config.yaml
hidden_size: 256
head_dim: 64
vocab_size: 8192
hidden_act: "geglu"
norm_place: "pre"
positions: "rope"
bias: "none"
lr_mult_qkv: 0.7
lr_head: 0.00372
max_grad_norm: 1.0
batch_tokens: 32768
doc_mask: true
MLP neurons of a small language model. Each row is named by its layer, matrix (gate and up: input weights) and neuron, and shows model dimensions 128-223. Each number is 50 + 15 x the weight over its row's rms, rounded and kept within 0 to 99. A neuron's up and down rows have the sign that makes its largest values positive.
After each neuron's rows, "fires on" lists the tokens most often at its 100 highest values on Wikipedia text that the model never trained on.

L3.gate41:56 61 49 71 50 60 30 42 30 43 40 61 44 83 72 56 39 40 40 45 75 52 66 47 63 27 52 59 66 31 66 38 37 57 26 51 43 70 50 52 80 16 33 46 41 39 39 13 28 62 37 46 70 38 87 27 61 46 42 26 53 57 50 70 52 44 72 48 31 70 46 48 33 32 56 30 50 58 55 53 21 53 41 44 58 49 36 52 47 84 36 46 62 39 36 56
L3.up41:58 38 47 37 24 44 55 54 53 40 54 74 59 22 33 68 50 70 41 48 25 42 53 42 75 54 36 19 76 66 61 69 59 50 63 52 47 52 43 36 44 53 59 39 59 46 87 57 54 72 49 37 25 80 55 55 60 42 52 60 64 34 46 51 37 43 41 64 57 75 55 68 81 72 43 72 50 99 45 37 55 57 47 54 41 33 70 51 52 67 46 38 56 51 42 40
fires on: "t", "s", "re"

L10.gate419:51 38 27 61 52 38 39 45 57 54 61 53 52 51 35 53 46 68 62 57 71 68 61 46 34 63 41 60 54 59 35 27 50 66 41 50 87 48 31 66 20 38 16 41 62 59 50 56 72 54 64 65 39 57 60 57 57 44 37 56 26 30 29 65 61 61 57 46 51 48 65 82 63 53 12 58 36 48 67 46 26 30 30 33 25 46 61 59 27 87 57 35 43 47 44 50
L10.up419:51 37 30 65 39 65 60 61 72 73 67 55 65 45 59 28 74 48 66 82 47 61 51 53 50 34 56 51 72 76 25 44 32 73 56 25 40 55 34 55 28 43 48 49 36 67 62 71 51 64 32 50 54 33 56 46 77 45 35 59 66 55 43 70 35 43 51 63 65 51 77 50 59 58 63 00 49 65 65 48 43 29 56 51 28 49 49 55 32 30 33 64 36 73 75 43
fires on: " in", " to", ",", " of", " and", "ern"

L6.gate21:52 51 45 34 24 42 61 55 73 31 29 34 47 49 70 54 69 31 54 47 43 53 39 43 25 38 35 63 47 32 70 60 34 49 46 27 64 50 48 64 42 56 52 23 58 70 35 46 38 63 21 45 58 58 63 32 49 69 61 63 42 36 49 62 42 59 32 70 54 66 54 50 62 70 72 76 19 47 66 27 65 62 50 50 36 25 41 48 60 38 64 53 54 48 71 58
L6.up21:54 74 48 46 35 50 48 75 75 65 41 48 50 51 47 47 61 49 46 69 42 94 44 44 16 47 40 31 55 61 48 31 32 46 77 53 48 62 66 93 40 52 49 55 36 61 02 36 40 33 56 36 50 63 57 47 51 29 41 38 52 35 64 36 45 33 45 62 15 56 36 81 33 55 46 62 47 29 68 51 57 36 35 59 45 42 14 57 64 18 64 43 36 57 54 63
fires on: " |", "|", " of"

L6.gate460:18 50 58 48 25 51 28 52 29 53 27 68 40 42 71 43 22 57 59 38 43 50 45 44 32 38 50 62 46 35 47 51 61 57 31 75 70 33 55 80 49 55 31 38 47 37 46 44 33 42 41 38 40 40 56 55 72 57 59 31 60 26 68 45 35 55 56 20 35 33 67 86 49 77 62 55 61 34 62 50 63 48 33 56 45 49 38 22 41 48 47 78 61 38 55 73
L6.up460:64 41 76 44 58 73 40 45 41 30 37 58 26 38 57 41 28 51 39 84 51 43 53 26 47 55 30 58 57 31 91 38 50 57 48 30 15 96 36 56 37 55 47 49 64 45 23 73 35 57 62 57 42 49 34 52 63 33 62 28 49 32 66 39 46 69 53 72 80 70 25 79 47 43 69 23 14 46 54 55 41 77 22 65 49 51 37 46 49 59 70 48 73 41 56 54
fires on: ":", "do", " office", "mo", " /"

L9.gate364:35 64 49 64 31 60 44 55 48 78 64 61 54 55 40 55 55 27 40 41 71 43 85 52 46 30 40 50 78 64 50 43 47 77 55 66 48 53 75 38 59 35 58 52 33 03 58 37 48 46 57 57 38 51 52 24 55 59 45 19 52 47 49 37 58 52 43 36 26 30 45 71 47 45 39 34 66 46 52 48 50 55 38 46 58 79 39 76 39 80 42 68 83 38 26 50
L9.up364:62 26 41 49 40 59 59 47 49 73 52 79 47 31 44 51 63 40 40 55 52 43 59 89 37 65 43 78 53 48 77 62 65 65 69 39 59 56 64 38 84 40 49 46 56 54 52 36 32 51 36 61 51 63 67 49 56 63 47 44 48 46 31 53 60 52 83 52 42 52 48 61 55 54 47 51 28 53 60 65 72 52 43 25 63 87 55 70 43 54 32 55 43 90 42 37
fires on: " F", " f", "W", "f", "F"

L12.gate381:45 69 34 35 46 55 50 36 45 34 44 31 58 08 37 21 42 60 08 47 43 38 41 69 67 63 29 44 62 55 35 88 43 31 60 42 66 30 43 54 43 57 34 48 48 52 68 45 41 53 42 35 60 65 52 41 54 75 31 39 43 53 45 42 51 52 41 80 74 47 37 40 54 39 61 22 58 44 61 48 44 38 45 41 48 67 39 53 66 37 33 55 44 32 39 53
L12.up381:66 57 72 52 45 66 50 51 57 68 64 44 57 83 42 54 68 50 52 41 43 42 58 54 35 47 48 43 77 35 73 49 40 64 64 58 20 29 39 78 48 52 35 29 67 55 11 41 57 22 41 26 65 13 56 45 43 78 84 66 38 40 53 68 50 47 64 70 23 62 56 82 51 43 33 61 49 44 52 62 37 67 72 47 68 41 37 45 44 48 43 70 25 67 58 32
fires on: ",", " –"

L11.gate479:59 23 63 45 59 86 67 47 38 50 60 50 41 18 56 46 77 41 57 24 82 47 63 27 49 72 42 29 88 55 52 71 22 72 57 69 62 39 55 63 41 53 54 34 60 34 53 46 61 23 42 78 63 46 53 52 56 53 26 40 66 42 60 63 22 61 67 34 57 51 32 68 50 54 68 50 44 46 53 67 69 32 30 50 17 52 28 44 71 54 56 63 70 39 38 73
L11.up479:44 34 40 38 50 44 49 58 13 49 49 74 63 35 39 35 74 41 35 26 66 48 43 53 56 66 57 57 75 46 68 55 52 48 51 39 44 54 52 60 44 52 69 61 64 51 69 61 45 54 44 50 46 56 48 31 40 51 20 75 53 51 51 47 46 63 61 31 47 57 39 42 54 61 24 66 51 58 77 39 76 46 27 52 61 71 60 51 47 16 47 46 54 28 37 30
fires on: " f", " ca", " F", " l", " sm", "L"

L13.gate400:58 51 74 49 54 57 33 57 31 77 20 41 64 25 46 44 63 65 51 57 51 62 74 46 47 56 65 47 45 61 53 41 70 48 47 56 32 23 65 66 90 54 28 65 56 37 33 47 45 23 35 62 38 41 32 64 23 57 64 20 31 48 40 72 64 41 34 48 38 35 58 32 48 61 40 64 59 54 54 63 39 27 65 29 33 89 54 66 57 49 38 21 55 26 33 53
L13.up400:36 36 48 53 54 59 12 88 35 65 58 42 45 68 60 44 30 21 53 49 38 65 25 54 36 63 57 28 51 37 57 36 54 78 98 62 37 15 41 31 40 46 34 57 57 58 51 35 40 62 61 79 54 77 65 57 30 64 43 70 31 59 77 41 58 62 64 66 71 61 64 77 75 44 49 57 42 65 36 31 62 74 35 54 68 60 58 64 72 52 40 67 42 63 68 43
fires on: " 18", "19"

L10.gate270:58 32 48 31 27 48 24 26 59 45 74 55 37 36 12 57 54 59 58 11 51 45 45 57 58 62 42 53 44 42 28 57 38 68 42 40 54 36 46 88 43 49 30 22 45 47 38 36 21 45 38 82 50 67 61 64 58 69 52 30 50 43 37 57 68 26 51 46 49 41 59 24 40 56 55 53 67 29 48 62 42 39 45 47 49 73 55 44 17 40 47 18 68 53 35 68
L10.up270:56 63 66 50 43 40 48 59 36 67 43 73 59 61 56 63 45 48 60 39 24 32 63 51 37 48 69 69 63 24 72 54 32 50 57 58 19 68 45 40 41 59 34 48 40 58 35 46 59 49 55 74 45 63 49 64 42 70 54 34 27 26 54 39 58 42 58 45 52 39 53 59 64 59 49 54 56 40 38 57 72 45 33 78 36 42 50 65 43 68 56 63 57 61 48 39
fires on: " of", " exp", " year", " 18", " years", " in"

L2.gate38:60 43 45 58 37 50 38 42 69 46 46 61 29 62 30 37 76 57 53 41 80 39 45 56 59 58 82 49 38 48 47 38 36 60 78 47 54 62 30 54 91 43 71 64 50 24 47 57 57 45 25 18 40 45 78 64 52 81 49 70 39 57 63 42 56 49 73 73 20 35 41 64 30 59 57 72 40 35 45 30 51 57 45 67 08 69 43 32 71 59 30 55 52 51 56 49
L2.up38:64 37 52 42 48 44 48 48 56 58 56 49 47 62 26 27 67 44 71 23 79 24 35 63 38 60 67 19 47 43 51 42 51 65 68 59 55 61 38 45 66 48 48 58 51 39 69 56 61 52 11 35 24 53 54 44 57 51 52 56 43 66 44 35 41 57 39 57 31 36 62 76 71 24 57 71 62 46 67 35 29 54 17 75 18 70 30 05 81 59 35 48 60 25 68 54
fires on: " not", " We", " we", " would", "t", "We"

L12.gate490:26 35 80 52 63 79 80 42 41 49 53 55 35 46 62 63 53 67 64 47 42 45 55 72 73 65 53 41 73 39 58 66 61 35 26 57 27 46 79 43 55 57 50 66 47 63 46 63 44 88 51 47 60 68 42 40 58 73 46 56 41 30 82 75 55 62 50 32 55 42 62 35 42 46 63 35 42 13 59 44 45 34 68 45 53 44 58 34 60 50 44 42 55 44 64 66
L12.up490:40 38 39 69 37 62 26 82 65 43 68 47 39 43 49 45 36 52 65 36 64 31 51 51 52 38 43 63 31 61 47 45 58 65 49 80 43 46 56 40 21 56 43 27 35 48 54 49 55 32 53 67 37 62 40 63 53 51 49 22 59 58 40 41 58 70 34 68 54 33 28 62 23 88 39 54 35 33 15 53 55 34 46 45 75 44 46 63 80 47 74 64 66 60 46 40
fires on: " the", ",", " 18", " ("

L12.gate146:47 55 40 53 71 39 52 70 30 32 68 56 51 47 31 30 43 73 50 09 42 54 49 60 52 18 61 22 53 51 57 47 22 49 25 45 75 38 62 62 57 64 37 61 25 41 46 46 57 48 53 65 84 58 55 35 29 43 55 37 37 39 47 50 59 62 39 77 44 30 44 52 56 50 49 57 60 43 50 42 52 82 31 50 48 39 39 65 39 21 39 54 58 23 56 57
L12.up146:33 68 63 60 47 60 53 69 49 77 55 36 60 20 44 64 70 28 39 65 31 61 50 67 31 75 29 46 57 36 60 35 31 50 65 52 48 65 67 65 56 54 75 46 40 73 38 48 50 48 32 37 72 37 51 54 53 42 52 47 57 33 43 61 66 52 73 49 57 47 51 67 38 38 63 37 19 42 55 56 44 22 59 36 59 39 43 45 57 47 43 18 65 47 42 32
fires on: ".", "-", " |", "\n", "|"

L2.gate143:67 68 39 15 60 46 45 45 51 65 81 34 33 46 59 39 51 63 39 49 40 69 43 66 74 32 53 63 57 80 56 82 57 97 33 48 59 22 52 66 65 80 46 70 50 71 68 44 38 58 10 50 65 51 44 64 30 36 37 30 50 32 44 48 53 49 73 69 50 72 50 43 61 23 50 38 43 38 44 47 39 26 38 42 40 35 68 51 52 59 35 44 51 51 46 22
L2.up143:66 66 42 37 60 62 84 36 56 55 69 66 48 47 56 39 45 46 39 34 61 75 58 53 48 70 62 35 82 56 57 53 58 57 68 36 51 60 21 53 37 73 53 62 62 47 64 53 51 63 35 64 58 59 52 28 44 24 40 44 38 71 19 50 39 40 50 48 02 82 50 64 26 34 44 44 35 22 47 47 50 57 62 40 31 24 27 34 60 59 46 40 39 44 25 39
fires on: " also", " instead", " respectively"

L2.gate121:89 49 75 46 61 64 50 67 51 69 39 25 26 41 43 57 31 55 73 50 53 27 56 74 45 52 20 38 81 66 53 62 41 72 42 55 41 38 43 96 68 28 56 61 32 25 52 64 40 28 54 71 51 55 58 34 38 51 40 33 38 64 35 44 47 26 52 36 79 59 27 40 42 63 36 35 52 57 44 63 42 57 54 60 20 60 43 47 55 46 58 50 51 29 37 55
L2.up121:72 45 60 58 51 67 52 77 45 35 58 42 36 55 56 62 18 54 52 25 47 35 50 58 49 31 27 61 54 66 60 32 75 65 40 47 52 64 24 70 63 80 37 50 39 47 64 61 00 63 62 06 71 44 37 48 44 27 51 38 70 66 55 74 50 42 29 49 57 52 35 34 52 33 52 18 57 85 48 66 47 76 51 46 46 35 71 66 51 47 45 51 47 19 50 48
fires on: "tic", "c", "cl", "gl", "gn", "ric"

L6.gate505:71 70 48 54 64 66 47 50 61 13 61 32 60 27 50 42 73 36 54 31 58 56 85 45 52 34 49 33 61 42 34 39 35 49 40 56 50 34 59 30 41 63 34 54 41 56 71 33 55 09 66 30 56 57 62 68 52 45 36 46 38 56 41 51 39 40 28 64 73 28 39 58 73 43 44 53 34 40 33 49 53 12 20 62 54 45 58 39 50 37 58 40 46 45 36 57
L6.up505:56 33 08 23 71 29 52 55 71 37 55 35 49 62 39 64 52 56 56 45 49 59 59 50 51 01 47 72 68 29 46 39 34 70 58 41 54 01 55 38 35 77 52 82 22 34 52 40 30 32 48 52 85 50 61 49 70 42 21 59 23 74 45 52 24 49 21 57 46 51 66 55 52 52 36 72 35 46 47 55 57 42 42 51 51 69 43 40 49 48 65 59 57 46 64 67
fires on: "s", "t", "ic", "ce", "er"

L12.gate324:37 23 48 61 55 46 48 67 23 50 70 36 67 42 56 30 29 44 66 28 54 49 55 50 30 47 72 73 39 35 71 49 45 51 64 52 77 59 64 38 49 00 29 55 31 55 32 47 22 35 42 55 56 31 41 78 43 39 32 29 40 60 31 65 43 56 71 53 36 73 64 48 65 47 34 41 07 27 38 60 48 73 34 33 45 45 78 64 60 44 38 31 39 22 55 52
L12.up324:47 46 31 31 29 36 51 36 51 33 44 21 46 78 38 44 37 41 65 35 78 60 46 33 45 39 44 44 53 60 76 29 69 54 79 63 43 59 40 52 19 45 42 38 55 37 63 48 58 55 56 76 44 39 18 57 54 61 30 47 46 35 52 47 32 52 54 44 21 50 27 53 10 56 66 63 47 32 54 52 59 77 33 59 69 44 29 62 22 57 70 64 24 70 58 51
fires on: "-", " (", " footballer", "De", " out"

L6.gate386:49 39 48 80 39 77 56 69 45 39 42 47 34 66 42 43 57 80 69 13 73 48 61 77 45 49 72 50 54 51 59 51 52 35 35 42 53 74 57 25 40 47 49 54 38 27 35 68 25 59 41 49 42 40 48 76 66 72 52 57 82 60 62 53 46 79 52 58 57 39 61 81 21 71 60 50 28 38 46 42 65 57 60 64 40 48 46 31 28 41 50 68 51 34 36 51
L6.up386:41 35 56 35 65 14 55 24 71 46 64 48 72 56 45 51 41 35 39 46 55 37 60 30 55 42 37 39 34 50 36 65 63 43 36 47 20 27 63 27 66 49 61 59 36 77 54 49 48 69 37 52 54 74 17 58 33 45 27 45 39 81 42 38 35 48 38 62 08 29 57 42 38 47 73 67 65 30 29 33 56 44 41 31 80 58 41 42 75 57 46 50 61 40 30 65
fires on: " or", " Or", " known", " as", " ste"

L12.gate72:31 58 49 57 72 61 40 56 50 47 33 74 57 40 43 68 44 47 46 29 56 71 62 54 69 30 24 53 44 48 55 66 44 52 44 52 56 36 60 47 59 79 25 43 64 72 56 41 70 40 35 25 21 54 48 24 21 75 16 60 40 45 57 75 49 49 38 30 49 68 67 69 58 36 70 45 36 28 64 53 49 76 30 54 49 55 44 85 35 58 50 44 74 44 46 98
L12.up72:65 44 37 51 32 45 33 63 46 51 64 31 24 38 49 31 43 44 49 23 44 43 66 58 21 73 47 61 24 16 48 41 48 44 58 60 40 64 48 62 28 48 51 48 62 31 66 45 27 44 50 49 41 76 51 67 51 24 62 56 26 67 35 50 51 85 41 42 41 28 28 53 35 40 42 56 45 77 49 52 33 40 72 45 64 41 28 25 60 35 24 49 54 44 36 60
fires on: ",", " that", " as", " the", " it"

L4.gate233:62 29 44 36 59 45 55 34 63 59 94 70 35 39 44 33 20 39 34 61 44 26 64 32 44 28 77 76 30 48 54 32 36 43 43 44 66 60 38 34 38 62 27 54 69 55 70 39 33 53 35 57 49 53 38 73 51 31 39 51 76 14 57 69 46 39 38 47 80 60 79 71 51 38 48 65 24 46 42 63 43 64 57 55 56 66 54 37 77 40 56 41 64 20 47 29
L4.up233:54 42 68 46 81 34 36 60 53 41 62 34 49 31 41 30 46 75 57 41 54 62 59 52 61 41 57 60 66 72 70 46 50 67 37 59 41 52 75 54 35 34 59 71 49 48 46 65 60 58 41 44 36 47 60 58 29 58 38 59 72 86 55 52 64 54 69 71 49 64 55 52 20 40 36 50 81 45 55 42 44 45 39 60 33 24 45 57 29 29 53 26 44 40 45 35
fires on: " Ga", " Fe", " Pa", " Cla", " Dar"

L13.gate460:43 34 49 37 37 29 45 69 36 30 63 47 45 51 72 11 38 49 69 64 52 22 55 49 55 63 49 29 69 43 37 46 32 46 51 86 35 74 30 39 52 64 63 29 55 47 49 73 60 71 42 41 40 24 61 48 43 38 50 48 24 63 59 11 66 64 58 48 61 70 45 54 44 46 51 38 50 49 51 54 71 64 56 59 15 46 31 40 41 53 72 64 25 54 41 75
L13.up460:85 56 44 42 43 60 52 42 74 58 68 37 19 75 48 55 48 55 08 47 38 37 70 47 37 47 48 38 53 50 53 41 58 68 49 49 32 42 53 51 58 49 43 72 48 54 58 42 45 61 28 53 38 29 55 71 29 73 68 62 43 44 67 57 56 40 41 70 46 72 53 68 61 58 49 31 87 49 61 43 27 49 34 38 42 35 56 58 39 74 49 66 51 27 58 18
fires on: " di", " Di", " ", " m", " V", "di"

L9.gate2:35 63 46 29 57 60 40 47 52 57 50 40 38 40 46 47 66 52 37 33 52 74 49 37 40 15 47 40 79 39 55 65 28 66 33 43 41 50 50 57 56 55 60 41 36 37 57 15 49 43 35 61 39 26 74 82 58 61 48 44 45 57 48 39 40 61 45 64 61 67 57 55 29 46 60 34 57 63 49 39 42 88 17 81 48 32 38 41 54 58 46 57 43 28 61 50
L9.up2:51 47 50 51 54 41 52 43 43 69 52 48 36 53 63 49 15 40 60 51 80 74 60 43 32 43 44 42 57 53 43 51 54 58 43 35 87 60 66 66 48 87 53 49 25 59 42 62 46 52 42 69 61 29 29 47 38 50 49 50 61 38 64 35 66 49 25 60 40 77 28 57 42 60 51 60 41 37 56 54 78 20 45 66 37 34 44 56 35 53 35 26 35 81 60 31
fires on: " of", " ex", " an"

L6.gate7:43 94 39 38 44 44 29 51 61 59 30 48 32 51 41 64 89 63 37 36 45 55 60 72 63 50 88 68 40 50 42 58 40 64 64 44 40 44 43 55 47 61 75 50 50 59 38 70 48 62 22 34 66 68 58 63 60 58 41 57 35 53 36 53 31 74 41 44 45 34 73 54 40 33 08 45 47 56 71 59 40 62 41 73 31 58 28 44 63 35 40 70 45 15 47 36
L6.up7:36 74 19 62 63 39 44 46 39 63 46 38 44 87 54 44 62 61 73 44 66 47 72 65 45 50 56 48 58 45 45 51 49 61 61 39 46 61 79 59 62 53 57 48 55 57 55 61 67 38 26 72 64 84 51 54 58 39 54 65 44 65 50 42 48 30 46 59 68 28 43 58 22 39 24 72 39 33 63 26 62 53 35 90 48 47 65 49 41 66 44 70 55 35 36 66
fires on: "t", "I", " not", " that", "ow", " We"

L6.gate6:75 44 58 47 38 49 32 57 56 49 41 54 53 68 58 46 52 50 62 43 71 57 39 22 98 38 70 52 26 47 45 44 52 49 44 41 35 77 28 40 44 38 32 41 51 47 59 67 51 71 28 58 18 54 65 49 44 42 51 73 69 88 50 64 41 72 33 53 26 73 80 74 32 44 57 51 47 24 41 73 48 76 47 52 54 36 51 40 67 65 67 58 70 52 47 62
L6.up6:54 69 71 63 56 55 43 63 35 59 44 48 58 65 65 16 16 54 75 69 49 64 56 59 52 63 38 32 43 46 55 55 51 48 37 23 36 37 15 69 45 42 48 41 69 49 50 78 61 49 33 44 48 56 68 68 56 94 28 57 43 34 35 43 22 65 45 86 62 55 57 50 67 38 62 52 31 55 42 42 46 33 41 36 58 20 36 60 51 50 37 42 46 54 27 39
fires on: " \"", "=", " chart", " Ref", "ote"

L10.gate141:54 64 72 75 32 65 55 32 43 78 70 45 46 35 60 22 38 65 69 77 56 52 35 60 60 34 43 65 48 42 61 42 52 33 43 50 62 56 55 52 65 46 34 40 84 41 45 40 49 51 36 41 60 44 58 65 37 29 87 34 49 70 47 57 18 38 18 39 61 47 47 42 62 31 60 33 47 32 80 28 72 58 34 43 50 49 62 22 95 33 85 56 44 50 48 51
L10.up141:19 44 57 60 26 41 64 52 55 80 72 60 16 42 38 27 38 66 36 47 28 44 52 75 43 24 55 73 57 39 46 54 52 60 34 49 43 52 26 59 65 71 65 55 38 39 57 38 44 52 49 49 46 45 37 51 58 57 29 56 49 62 30 55 24 38 32 48 81 47 78 55 56 75 62 54 54 46 64 84 39 37 47 46 59 64 27 55 41 76 39 69 59 63 47 61
fires on: ",", ":", "/"

L10.gate331:62 18 45 50 18 56 44 53 57 68 54 38 29 72 16 31 60 55 48 49 74 63 53 55 70 57 52 70 71 52 59 29 34 61 81 61 53 58 51 60 66 55 51 36 07 35 43 52 74 13 55 55 52 30 61 43 51 73 60 48 25 50 57 42 62 63 41 77 40 46 53 73 48 46 65 53 40 53 61 55 30 75 44 61 43 68 68 61 54 42 61 48 28 48 51 39
L10.up331:47 35 46 62 27 64 77 29 34 44 40 55 40 48 30 42 56 46 22 39 49 72 50 65 45 71 53 49 44 34 52 37 19 17 82 63 61 38 50 51 49 41 50 24 48 33 62 77 53 23 28 47 41 33 55 60 53 55 48 56 59 79 41 49 42 33 43 56 27 59 66 37 42 55 79 64 48 34 24 44 52 72 51 70 47 75 58 37 42 27 46 65 41 82 79 48
fires on: " We", " Re", " we", "We", "Be"

L12.gate198:59 74 40 62 60 61 67 37 46 55 52 38 45 39 74 42 49 54 02 21 56 54 53 58 67 51 31 49 60 51 44 69 44 63 51 43 47 67 49 72 28 55 34 40 49 57 30 57 52 51 22 79 61 54 33 79 36 58 29 63 26 53 13 67 70 55 41 52 39 59 71 59 73 10 53 51 42 49 71 47 38 37 60 62 66 47 53 64 41 64 33 30 52 51 26 46
L12.up198:47 87 75 47 41 55 41 55 62 68 51 42 54 39 47 38 57 71 11 51 38 48 47 37 45 38 24 54 91 36 48 30 55 50 50 20 48 51 61 69 47 54 41 43 48 50 45 57 65 74 39 54 71 43 36 33 61 53 52 67 35 65 57 83 81 58 56 37 68 44 54 65 65 67 86 38 40 46 55 85 37 61 45 58 35 57 61 41 60 51 15 37 33 63 45 27
fires on: " –", ":", " of", ",", " -"

L3.gate281:61 26 25 41 43 61 60 37 46 39 61 58 27 62 42 20 71 26 50 49 61 22 55 19 60 65 31 56 57 61 37 76 70 42 36 40 53 58 22 46 40 74 41 53 36 38 59 21 43 66 75 56 49 68 59 46 40 57 86 62 55 58 42 41 49 53 62 52 53 45 67 37 52 48 62 55 52 67 38 30 37 28 29 44 42 40 26 83 35 73 60 49 73 78 49 31
L3.up281:22 36 42 58 58 24 31 51 39 61 47 65 33 76 76 35 73 58 35 34 49 55 58 48 56 60 41 69 42 51 51 66 31 53 52 45 40 65 51 63 71 32 36 47 07 35 28 55 61 58 52 40 36 36 48 88 67 47 25 64 38 32 59 65 39 57 44 54 47 47 41 55 44 53 57 50 54 75 44 66 59 60 34 85 49 38 28 65 41 60 45 30 37 61 43 52
fires on: ";", "0", "ap", "se", "ed"

L10.gate497:46 62 34 46 24 55 30 65 61 30 76 56 20 50 62 30 42 35 37 55 50 74 49 53 46 43 69 54 42 50 60 27 49 67 43 60 34 45 64 45 43 46 38 73 35 30 41 56 55 32 53 24 65 55 58 75 53 56 67 36 56 32 51 53 33 51 58 59 37 29 50 58 38 22 33 43 36 53 58 74 42 47 48 29 33 36 59 27 46 49 17 53 41 16 47 59
L10.up497:85 51 54 30 71 50 45 62 49 45 66 70 52 46 51 45 52 26 42 59 35 32 64 34 50 37 39 63 73 39 45 60 64 76 60 58 21 47 59 63 32 75 27 48 34 26 44 43 44 74 51 31 37 74 62 33 64 42 31 60 56 61 46 45 45 29 59 49 51 60 53 38 52 50 44 46 19 65 52 66 63 50 59 67 61 60 55 74 53 53 41 60 49 73 63 55
fires on: "t", "ic", "s", "ch", "at", "im"

L12.gate500:46 36 72 77 29 38 57 38 59 51 68 53 60 50 63 51 43 46 73 61 47 49 47 59 75 53 74 60 44 53 52 50 48 19 58 58 34 36 44 43 43 57 32 65 36 46 39 62 63 56 37 45 42 45 37 48 43 75 46 47 39 40 63 39 21 40 31 63 15 30 72 62 69 46 50 67 62 29 64 28 59 59 43 49 35 58 44 23 91 46 48 32 86 34 43 46
L12.up500:38 52 64 58 34 38 68 26 60 63 60 47 41 36 77 28 28 72 23 62 58 61 58 42 47 40 31 63 38 28 68 38 47 45 37 65 49 71 61 55 55 33 45 71 49 46 53 46 31 71 32 54 56 54 54 48 37 51 49 72 41 64 24 35 40 54 69 70 46 48 48 44 55 47 49 57 54 37 40 39 30 27 28 52 41 38 34 54 61 27 59 38 48 47 48 53
fires on: ":", "–", " =", " +", " |", " −"

L11.gate161:50 55 54 75 61 56 64 44 48 55 56 54 54 75 57 24 36 45 54 36 41 27 55 75 64 48 28 62 51 69 34 44 52 52 13 87 83 60 49 73 36 75 34 37 74 49 37 41 71 64 28 11 65 70 57 60 48 80 74 39 48 48 42 55 27 49 54 52 55 65 48 41 83 69 48 62 36 48 62 52 55 43 46 55 65 45 64 44 57 47 41 43 58 41 54 43
L11.up161:40 54 74 48 65 55 47 32 33 50 64 65 22 62 56 41 42 71 43 42 35 40 69 85 48 39 39 47 67 47 59 59 33 33 79 77 43 52 37 71 60 43 69 27 34 48 47 44 72 24 52 48 70 53 64 55 38 50 54 50 35 56 45 63 44 38 27 42 33 80 42 57 64 58 59 32 42 40 69 56 51 39 51 79 52 40 71 21 76 63 35 32 57 52 59 39
fires on: ",", "."

L12.gate467:35 72 66 44 29 75 30 62 35 63 60 50 62 21 55 44 51 57 37 28 69 36 43 61 68 65 49 49 73 30 71 55 28 53 49 56 56 26 65 35 30 56 58 49 51 24 32 30 38 52 26 34 48 36 49 44 56 50 39 24 71 56 53 54 65 58 37 51 40 45 58 29 66 39 35 34 57 58 25 96 35 22 19 84 63 37 54 28 46 60 22 71 76 59 59 58
L12.up467:42 73 45 46 61 65 48 50 58 83 46 38 77 38 57 67 74 46 40 46 47 48 37 62 42 84 35 70 51 57 48 44 82 35 57 61 76 64 31 68 42 48 44 61 42 65 49 51 57 33 35 56 42 75 30 30 59 75 27 25 71 46 75 71 48 52 43 51 69 53 57 43 49 75 57 57 19 61 74 55 64 16 50 76 49 37 56 35 52 50 36 38 33 34 59 48
fires on: "\n ", "\n\n", "  ", " '"

L6.gate172:32 54 51 44 72 80 59 71 43 43 27 29 64 36 73 56 46 45 25 52 64 43 40 44 42 79 30 44 67 43 53 70 36 35 56 27 70 40 41 45 36 59 65 34 34 41 71 67 35 25 61 41 31 64 70 43 18 47 45 55 41 43 44 35 39 76 58 53 33 38 46 57 49 50 52 54 41 54 44 74 67 61 41 53 38 52 63 57 34 35 65 77 70 51 61 80
L6.up172:51 64 67 65 49 44 63 40 52 37 11 48 48 46 52 39 49 50 34 61 45 49 41 52 56 63 45 26 68 53 36 38 16 34 81 74 53 40 34 67 47 52 53 24 62 55 47 39 47 37 77 41 57 47 41 19 64 14 40 47 35 41 63 32 63 42 53 68 68 38 36 48 41 42 74 39 48 42 55 45 28 51 43 53 17 80 55 42 45 55 44 67 41 44 26 99
fires on: " as", " create", " of", " find", " build", " become"